MLP neurons of a small language model. Each row is named by its layer, matrix (down: output weights) and neuron, and shows model dimensions 368-463. Each number is 500 + 25 x the weight over its row's rms, rounded and kept within 0 to 999. Numbers have three digits each. A neuron's up and down rows have the sign that makes its largest values positive.
After each neuron's rows, "raises" lists the tokens whose logits its output raises most directly, leaving later layers aside.

L4.down867:518465541486486511498502485454512465537526504487469531471536500507496471471483452505508494470450495516516476510511533517490494489520461469480538532534472529511476538488509500522449515527502495500473514492528520537486494476464499505492467539559510519462553485461479495483529480476531513499
raises: " tour", " album", " album.", " album,", " release."

L7.down1176:542527556469461488497505526498532523487503506463512522483482494511495516523486468479531509527518482519485490528509511550449544501511531467468495522488523530455477484492511565515508495481474532512468534523496506520493505466511463531493564533511513553475516482503529529442493483463505520496
raises: "s)", "s.\"", "s;", "s'", "s==="

L2.down734:544503461478546481514510473523506488498503473494474489491534464470516543487502485497516524535499491453516501471485498534509520498508449497441488536508509505493491506478490519514523496512495484477533497542483495523509536494459511558488505533499495504495513502462491510501500506474466486496
raises: "ic,", "ics,", "ique", "ically", "hes"

L7.down488:510504559497486506513548518510506501510525460498489497546456541439486541503454498510527492557466469518486531501496489485469459523507446493506520508507487504482472507489542472504483472517527490502507472535506479499509469517471558515503513531513491489519518451505533513526482516501457480499
raises: " them", "ically", " it", " him", " it,"

L2.down1298:474519489514507528455459471437471526489461499529478466498529483479472401528489517463476462510502457507502520473509499529518496492475520551468506466503506503494508551468505548504504475458502486509455532493510476507506491513516509487526403484524453513509509498490495515513482479521521462476
raises: "\n", " However,", " Their", " Moreover,", " He"

L6.down1241:518507486502532513509480499509473516467463458493519488492490488498485461477482523484477512520529509496455510440485505523550491487536508495485512532511492502544513478459498495532533521531505518524496537519550494490493540512491521506524446512528468500505524496511523510504527536486503476490
raises: " they", " it", " there", " he", " she"

L7.down354:501518468465528516509463536514527491491539514518483535512477510454463474485508497482491512483486471532483479490492490500501485494528503505465492508452588512520540507524466536516453493536511500501563501499452473510466516532438497499489482469470467502472532502491463465516499548510488516498
raises: " psychologist", " leader", " musician", " Chief", " politician"

L2.down332:494472491562484463499511507477490498528493495488478530462488503516502461500488465540531476493502507496491499520496470521547527496513551473552493494503492426502492514552517483500482501505476552507497515503474517462545485504492466502505500518481447490474517499471579518536509475510526569496
raises: "ne,", "ne", "no", "ent", "nd"

L2.down418:496492516552501489472514514484498510478496521480500481453528545489498522494508539509505468516487535514487467499466488449458473539539508466518520482499481533546499511513502481501524536523489488515603500495472538474519506500489489525517470482490524494468496510555491478557518501514535499521
raises: "ements", "ement", "ings.", "ings", "ings,"

L6.down316:473483463494526514562481473479563531493549522528463491507509510492506532517520482498524444513509500499524519467469543492498527472501517471471462520516477514494498501522511510495534497472513437506584448507484516479513509491519505523527538502570496494484543506508528457530500495507466515517
raises: "istic", "ity.", "ation", "ological", "ity"

L7.down243:462514496449482522492504519484511504510495501469504495474489518479534541509479510537505505519485463499486497447502544482516463516534522535511502490519483529506485456524454533528526493487522465497479532473507482474492515485536496520489527482520495511520479452540496503498516480464463506527
raises: " were", " are", " have", " include", " include:"

L6.down1300:516546523502504484504467518531486527521541521489459440519526546478489498487495493502481486523505474509473484512491514479486493492471479555531518505482520513508508533450529483476496496505477488550544509489485491472477512545467533493511512490504498483459501518488531485559507490498515527498
raises: "ank", "ek", "eck", "ec", "k"

L2.down1124:500498484474523491488491472479505479541544442457515509475528519483496507530506514525529508513513458536484507507481465493506486522511489491493510555523519516502490485509521505505479461522515490476447500488448550448473461468517495514506508483517519532491503474489494503515488521468515500489
raises: " album,", " album", " albums:", " albums", "==Discography=="

L4.down552:489500471517545484545515492493476511472502465489498535477528514501480505496488512479491509508470487531501569509520522480493510504522530516449502505535522493487513495510475517522472574480467503484477445515528490484513466503491495515499523517483480529483479497486520481496474524513490509492
raises: "ists", "ology==", "ism", "ical", "ist"

L4.down143:444500531481521526489483492482488481495538462503468550492498494507469505485500501545485480492486521502488486492473506452481517474483507539514508481466514500495496494488518454522486498466511513503470510543496525525487539558487508497509480517513573473504525494532540517531513497494502487489
raises: " be", " have", " consist", " continue", " influence"

L7.down323:497490519520492509527487487497535505517561553520485481488504488450473480498494474470527506497475463520493513541529490490449486515510519490485498535503505452472506502471476487485509518481516493502484523482504517489487483464507478544486509501449447503529511549484439518489532503507482464499
raises: "age.", "age,", "ion.", "ation.", "iness"

L2.down367:515511507481501493528490463475487535531489517509453508571522500520488519486504462500505479486516497508462508496518502452458491519490571528472513485488469546447447544501458534515496549527484485517563474540496468521500518529534527533510449512511498464508491498526485562517485470507516462497
raises: ",", "s", "uss", "ims", "ens"

L4.down898:501492470473522492518523453503467461504500499515484493535518503532484477469509502543490485449462514521495484454519519499500514477546483517483548517503487470489485523535501528532525501515470517470488494478452485493480524515553499520473513503490509478551510511485460493488446514493469512504
raises: " by:", " AllMusic", " reviewer", " review", " rated"

L4.down252:486518508494509484504486476517569492566505575484517479496510490471529522490509524499489437479515473515491489495474492527442513544479522505519511550497508514479515465528527533467504491502556530469520480510488456477487461439462494517518490486514490510516499471469508503487482505512487518491
raises: " album", " Album", " chart", " remix", " album,"

L4.down1268:483499477448513517489526507507442541481470569508465504556481508482496547523515522506466505447509522528499486510472508528503529496537467537508499521542472492490523508499484473500504504491550503555490519472507484468545489565471491530507511568509471492523469480502522471464476496531516496453
raises: "ions", ",", "iny", "ory", "ion"

L4.down204:550487494558525476518497506485506516477488474511475481496506487509494500477515493539494491545462467501486460479486494505487519521511507549475531484538492531518515519514549477497488533495521491515510531503496480528534477478494484532533487481496518463561542528496465462493491518498498492528
raises: "ant.", "ant", "anta", "ant,", "ants"

L7.down1295:475471464523519486542536480539558528533489497497532507478513526488478486492494534468496498539517499511530506495505519499527489508492499536490474486565464479458478485507532483478511494478467519515484473467522470518514496532514474533473538500475486528510523504490487518519545463512471505505
raises: " much", " far", " many", " few", " late"

L6.down100:475456531540513547490469524531503559505502528548520509456491474472509520523504512508477480511544464511510460510467514479604510547497495482521529533500449504521509500564488501509534438498525487466525463500490479532485503485499497475525527503466512537537525528499486556490496538556494501474
raises: " Jiang", " Yu", " Ji", " Cheng", " Huang"

L2.down35:528507470482520509461504497509502517489474506460461506483522529502490458502553526485533483490527484505516485504501451504445505493520509525491537501529482491505500492522462518514484493542498514511465508475453523516477517485497500491519495491476492465477511452481532487531489513474517518495
raises: " Racing", " driving", " motor", " cycling", " Race"

L7.down306:546516472524502488507473482487468497494500471496510562501508512477515551526472482511494511524497506457509507497537514500492524540558528519489477506519521505495518493484499511512529483477457527482476528470451483514460491517514507514486500491484466477499505526476513430512545512483507490559
raises: " day.", " day", " day,", "ed.", "ed:"

L2.down1062:493456506495522537433487479489502491496504495577463548495475491491542540499443486514500546522489480527461524500515506437538535460516508517504505509508509488499471463505518502492491513482452509502513491481514557503479476468524469460502482512491475496524490559504510503483531533486481478511
raises: " [the", "\".", "y\"", "\",", "i\""

L4.down49:485505466520515499493477540571514515558531476514514508537474520520518451524484518513491506522453520521504507514475551528486476508532497526494559511512485528469490474491521495455493500521466518521477516564495542517504514496509497502533508508474480510545516462464474438550531522497487499551
raises: "war", "ft", "ber,", "elling", "vel"

L7.down380:523526517515489457483509478504499505488495491514471550520557496489474461464490529498476487518497477530523515502451558498497472470496517455484503516505498493503553479520526492519501529529540510534481471540494481487478536503524488500500486478513485515477505468494438468444518515552497480497
raises: "|", "tz", "|---|---|---|---|---|---|---|---|---|", "ise,", "icle"

L4.down1032:492490505501512521516495491532491467545498493475486485540483489443525510497457561484517511484502517544511470514511499513455515522475493537505502511523494497488483467536455452537473491511550487456540520499526500554518507491458483527488482489482495466502488496542506509492540461498495492452
raises: "1).", "3),", "3).", "5),", "1"

L2.down1027:500526465451493498496514502501507497482547504469486500519528499514458515497528482507529495507479470528489464534499558482489544483507448491500493478524489520498461532485521460514517520450460486525474544539518498520483506492521510483494527496464494491489503491565542465535491449501464535536
raises: " will", " were", "ights", " are", " must"

L2.down672:486530492502509466506508450493491487490518464501501519513493496475512509504503468539492501507483493453508513464495533479511480476481494492481477483521540482506486539508494491514502558479501513506523530496474476517513501528528523501526535492506537488486532468468480496502503527501536500501
raises: "ing", ",", "ful", "ic", "s"

L6.down562:505504519454515503507490479496463475518542496528511496501531505521507506488536460463505512522472562508476469472452497463512456524471529502463484526503530495522494483532487503497510486467521474479490511479523482517497511497519496524547518458517491519509518457467516527474484500498502483533
raises: "ly", "ening", "ly.", "ly,", " enough"

L2.down26:521519488493520505488487511514460513544536493503544548546523504491512495490506437495475487450514494488493510469488449509488487530472517505524521546545491488498486485492486520510494470486508483504464517487486504509453486435498495464479507473521535500493478488518468504522510508454490464514
raises: " league", " footballer", " Football", " UEFA", " League"

L7.down953:491472469504508562513480546498488482488466528524506501514479535500512542518519537522475518449505485481518484463500552501540477470484501505533476473538478465491516498527483434566489497487531515463527491472510524501520489496505495468534532497512475524486508471478494480551506498514490512526
raises: " investig", " analysis", " chronology", " find", " evidence"

L6.down1271:519536492519528458470543463511513500478496539514508491490516521462470468550502413514514493507496462523480518524488536505526474422493542503499495516515451494521514511485510470486522551551515530486521504503539471450528507495463500490498480502497493489516495483500508551533466509493478521520
raises: "ze", "ils", "one", "omin", "ations."

L4.down1288:516506513479486481494534454475414489524502521534514508472521502480455485507487516492504470485506584491479506529460465475532580485545470486490489507492481481516483521487493485540524477473504517488522494504469506476479481488477478483544539480509421506496449495486542531483480478514486487512
raises: "son,", "s;", "ly,", "ly.", "ization"

L7.down678:506472479497542505497512508513494486475511506478494492524496482531488486538510488549481517501535469556501496497522498487507459479550477552498469522493523500511552485500514524491534500450488495510540476431495479486543471498490474532512517517522465446502473527487530550542478525503504512508
raises: "ions", "ion", "ion,", "ering", "ion."

L4.down1320:494574504522464518483435456514399524480508485537492447520498495477500417509483557517472469555510491508488506507500510497494497481484517521478503507509530527485515533487485555469498481498480487471492526484502497504501469498478535455477430499505468507526449466476497516505493527474506433462
raises: " However,", " They", " After", " While", " In"

L2.down377:486488512480520470517489511440501487460458450536527466542529528469487479484468497524529492510502463499496510455501539549521514476490502525503489482543521457516494513521533486475450518517494510486506534525468479470503528489495514492526505513490511539470502520493467470506523455525463541501
raises: " they", " there", " it", " he", " the"

L7.down598:487485494511509508490487513475547507511527469509480453525455508486469540479512511486480493527468484506527524541483487513511534477551488495507502462503506497429480535463531466476473527488527505519512517524510484528481518504494512459500463487536499469499525539534468486544555513541483480495
raises: " been", " wanted", " seen", " have", " had"

L7.down1115:473482488499470512535494509492502491454511493536513510524492507469490500523480550508529546523532504514452528474483481510495512490515465521505477439484511545517516533505457481505502515509495493510515461508528473530470531502510495521518517470503511551511482522485527509479503464502493491460
raises: "lack", "uy", "ilingual", "lu", "eth"

L2.down13:490561498497478501490452445516403495471517470529498472520503519488496421516502510514474509550513471513486499509476542526540510506516512510471501513482478525471499517480467549469494464501473501508497541492488515507505484503475518420469455495521503516520490496529494514485481510492529456456
raises: "\n", " However,", " During", " This", " These"

L2.down365:477474463467516485491500551477454505500554557511474532503496552462457521477499520503518497508487503473521486523529524518546442501476471507513476474499513494475485500455513478463447496515513517489517488478527494474482489532506536464452518494558532513534516523529471471495490538459483509507
raises: " 1947", " 1948", " 1930", " 1944,", " 1951"

L6.down1000:543513533494554476529518500494506517491502498531485482507535502515464517505503564488463487569471493541545526503483531505499554475516499546470457491500485469542510484512522502511514511502498514505506492509445539508474476521492509514497529503506479507479486472499534473469479476494494497507
raises: "ists", "ical", "ette", "e,", "istic"

L4.down1260:494533502501526509528491480459568507540533483490466475479512515481528513497524449544480494507468456492525505491496517444513446464552510538524517477524521525527568483477495495469522491523489512507482523510468449507496521518494525473513502511500516465530472446477491506478448512491490495520
raises: " were", " are", " have", "mith", " include"

L6.down1053:508488527481543485533504503501440518520468556509459515432467510544487548543497496476502485519523501472463477495502534480502487513503525516530513504471515527498489483527516483482479469492479474518472501499494539470490491495498523539487500492479493439490504469516516471535508480485474537521
raises: " Japan,", " China,", " Sweden.", " China.", " Japan"

L4.down1300:497534459463500504522497523490481465464556470472479502487504550495464490502553465520487502518492459483526482521506491469532499509519468538506546480498566567507492509485481479546528497524454464477484505496500439442457508482517506462519467509485539460501495476525504452465494492541506529502
raises: " were", " are", " have", "mith", "ander"

L7.down547:534486525469523473462504486522493504502434482508494500513532514504519557500507470509479506531505488485482492503501520525479463551488485526519485501507526475511480490497467522485488492487462494453494487517470464522518496511480492527504445488437483470516548514497543506529529520502495501476
raises: "3,", "9,", "8.", "6.", "7."

L7.down1223:494499537483530492540521564525463464514503527485514475479535500502509541511489467509501516561486534473506512515534451506527545534514497510496501494502483497525566544508497513495509496479514476497481523472497467474473501465498495500453496499501521502467507469495491525501538505512468516506
raises: " 1,", " 16,", " 15,", " 30,", " 17,"

L2.down1309:483509485513466490514444494527449492495473438512513464528505493500496435496462559507472506504454508514481525499483480496503530479479505544540491475510494497534494530515503509469496486500476547480465546508477514517471451456513491463476425491552474532501506496496537525516471531494452494485
raises: " According", "..", " There", " Some", "\n"

L7.down509:513491469482470524577523518484490486522503514519482461478509507506500493505485525523468498514487467461488536495494468500524489499473516523512507496523488505527466499492498506441478517484477497513504515536496501499482486471530487481535513516466507530505500496451443535503504508484481500519
raises: "==History==", "==Background==", "==", "==E", "==D"

L4.down457:512535532479508489532515479483520556526520512455525425510469531492486486422488485514515517533465541456534459485485544518457509497439505518500500518475479488489515504502455552518499522481501509478539503515513488499505502496527488525509488464524446502476494469492515503558508480543497528466
raises: ",", "e", "s", "ity", "e)"

L6.down843:524475487530493524504516469501563460502506515474508495495496512501476463510525519515481515554497482502492532521531535525548495494524510470519521511506507480489519498528510520535523470469507469513547496487507504557512566501477522496514517503478485524498511496471472484455472543519493537502
raises: "ics,", "ics", "ic,", "ische", "on's"

L4.down1270:481507479483516543453486516511488497487557467546505543505456504508529517510481515501501556533481521486477522509521531482504508511520511510519534499442489502503488521491480502492450519489463509508512467532540529508462500500488480507489499520532477487495510518505510492527475497499504501470
raises: "y\"", "ed\"", "\"", "\",", ",\""

L7.down163:494513536513469486494488534505546498493512518505468447509488511525516496540477489520493562520518490488467512483544500469551515517452502553521487450482486508512541490460451534530500488469495485498494520492517465516473498496509474473531493509599470519500515513498546487510509514490516487484
raises: " \"What", " “", " \"K", " \"R", " \"H"

L4.down387:509504496548481463473485480534491510488492498464494523505565384491514521500502484478467480527477542511554476470441485495484492473487480503521512524479497468463517522468484519503512530514491498460481503484521562521458491473530486471502468523492465508508475496480523518431513524531460539531
raises: " than", "on", " arts", "over", "back"

L4.down302:480501527482489490492513485460515535448497527486478508521477474489488507517532523478491510523446448482541542499491505471484509488473529439479472490525505510467502500521464466514495497499495496483530486515454553526532522491508534447461502473513516528531474485443464505507503508496513509540
raises: "s\"", "s)", "s:", "s.\"", "s."

L2.down1173:492480488482510522495508465483502482459521482580478507500484485493515558501438486510500482559436501490523526498499486491494469487498530473504535516453510512464484490502455495519482487460481503507556417519519510538506486500491510500510482489515501513533520574480507526534488492534531471482
raises: "\"", "\",", ",\"", "\".", "s\""

L6.down590:502492458493494465561510503538523466480464489524481477460491476514520506517490490498487508490524477541477490487477489470454490535480522516497519501511481467485522508497500472501508519500520517478483496499524514455548481506479564465486458480492527473515538511484550492465481466542531492480
raises: " at", " with", " before", " in", " by"

L6.down1096:503573502496450492479472452537465530463509484518485518488466504500502418502482488504486493523564515528470486540500522507490485488505559528493518530519517535486524491513491557458521504530478493499504532496532488540490488502474519483539486515499474498539492460463502518493485513484500446480
raises: "\n", " However,", " It", " There", " During"

L4.down1079:454519485474484540522486476479504495519478471495443467516483522481492528526492450536442472459525486526496442505449516471489450473534540524531468472518542490511517464488488505458496484524509501509530493477510523490516516459518495545499560494501513511515499466538511500534518551477523466511
raises: " were", " are", " include", " include:", " have"

L7.down1045:475514494523514477470480502506506533490511473499490513544501491516517494530512533470492513482439477505563490511524465506502544488497532468515509484472503455516471524509507500512481494492489511484501468463505518506489480501532538513492492470475477467561521536512496505533549496470489501490
raises: "s;", "s:", "s\"", "s.\"", "s)"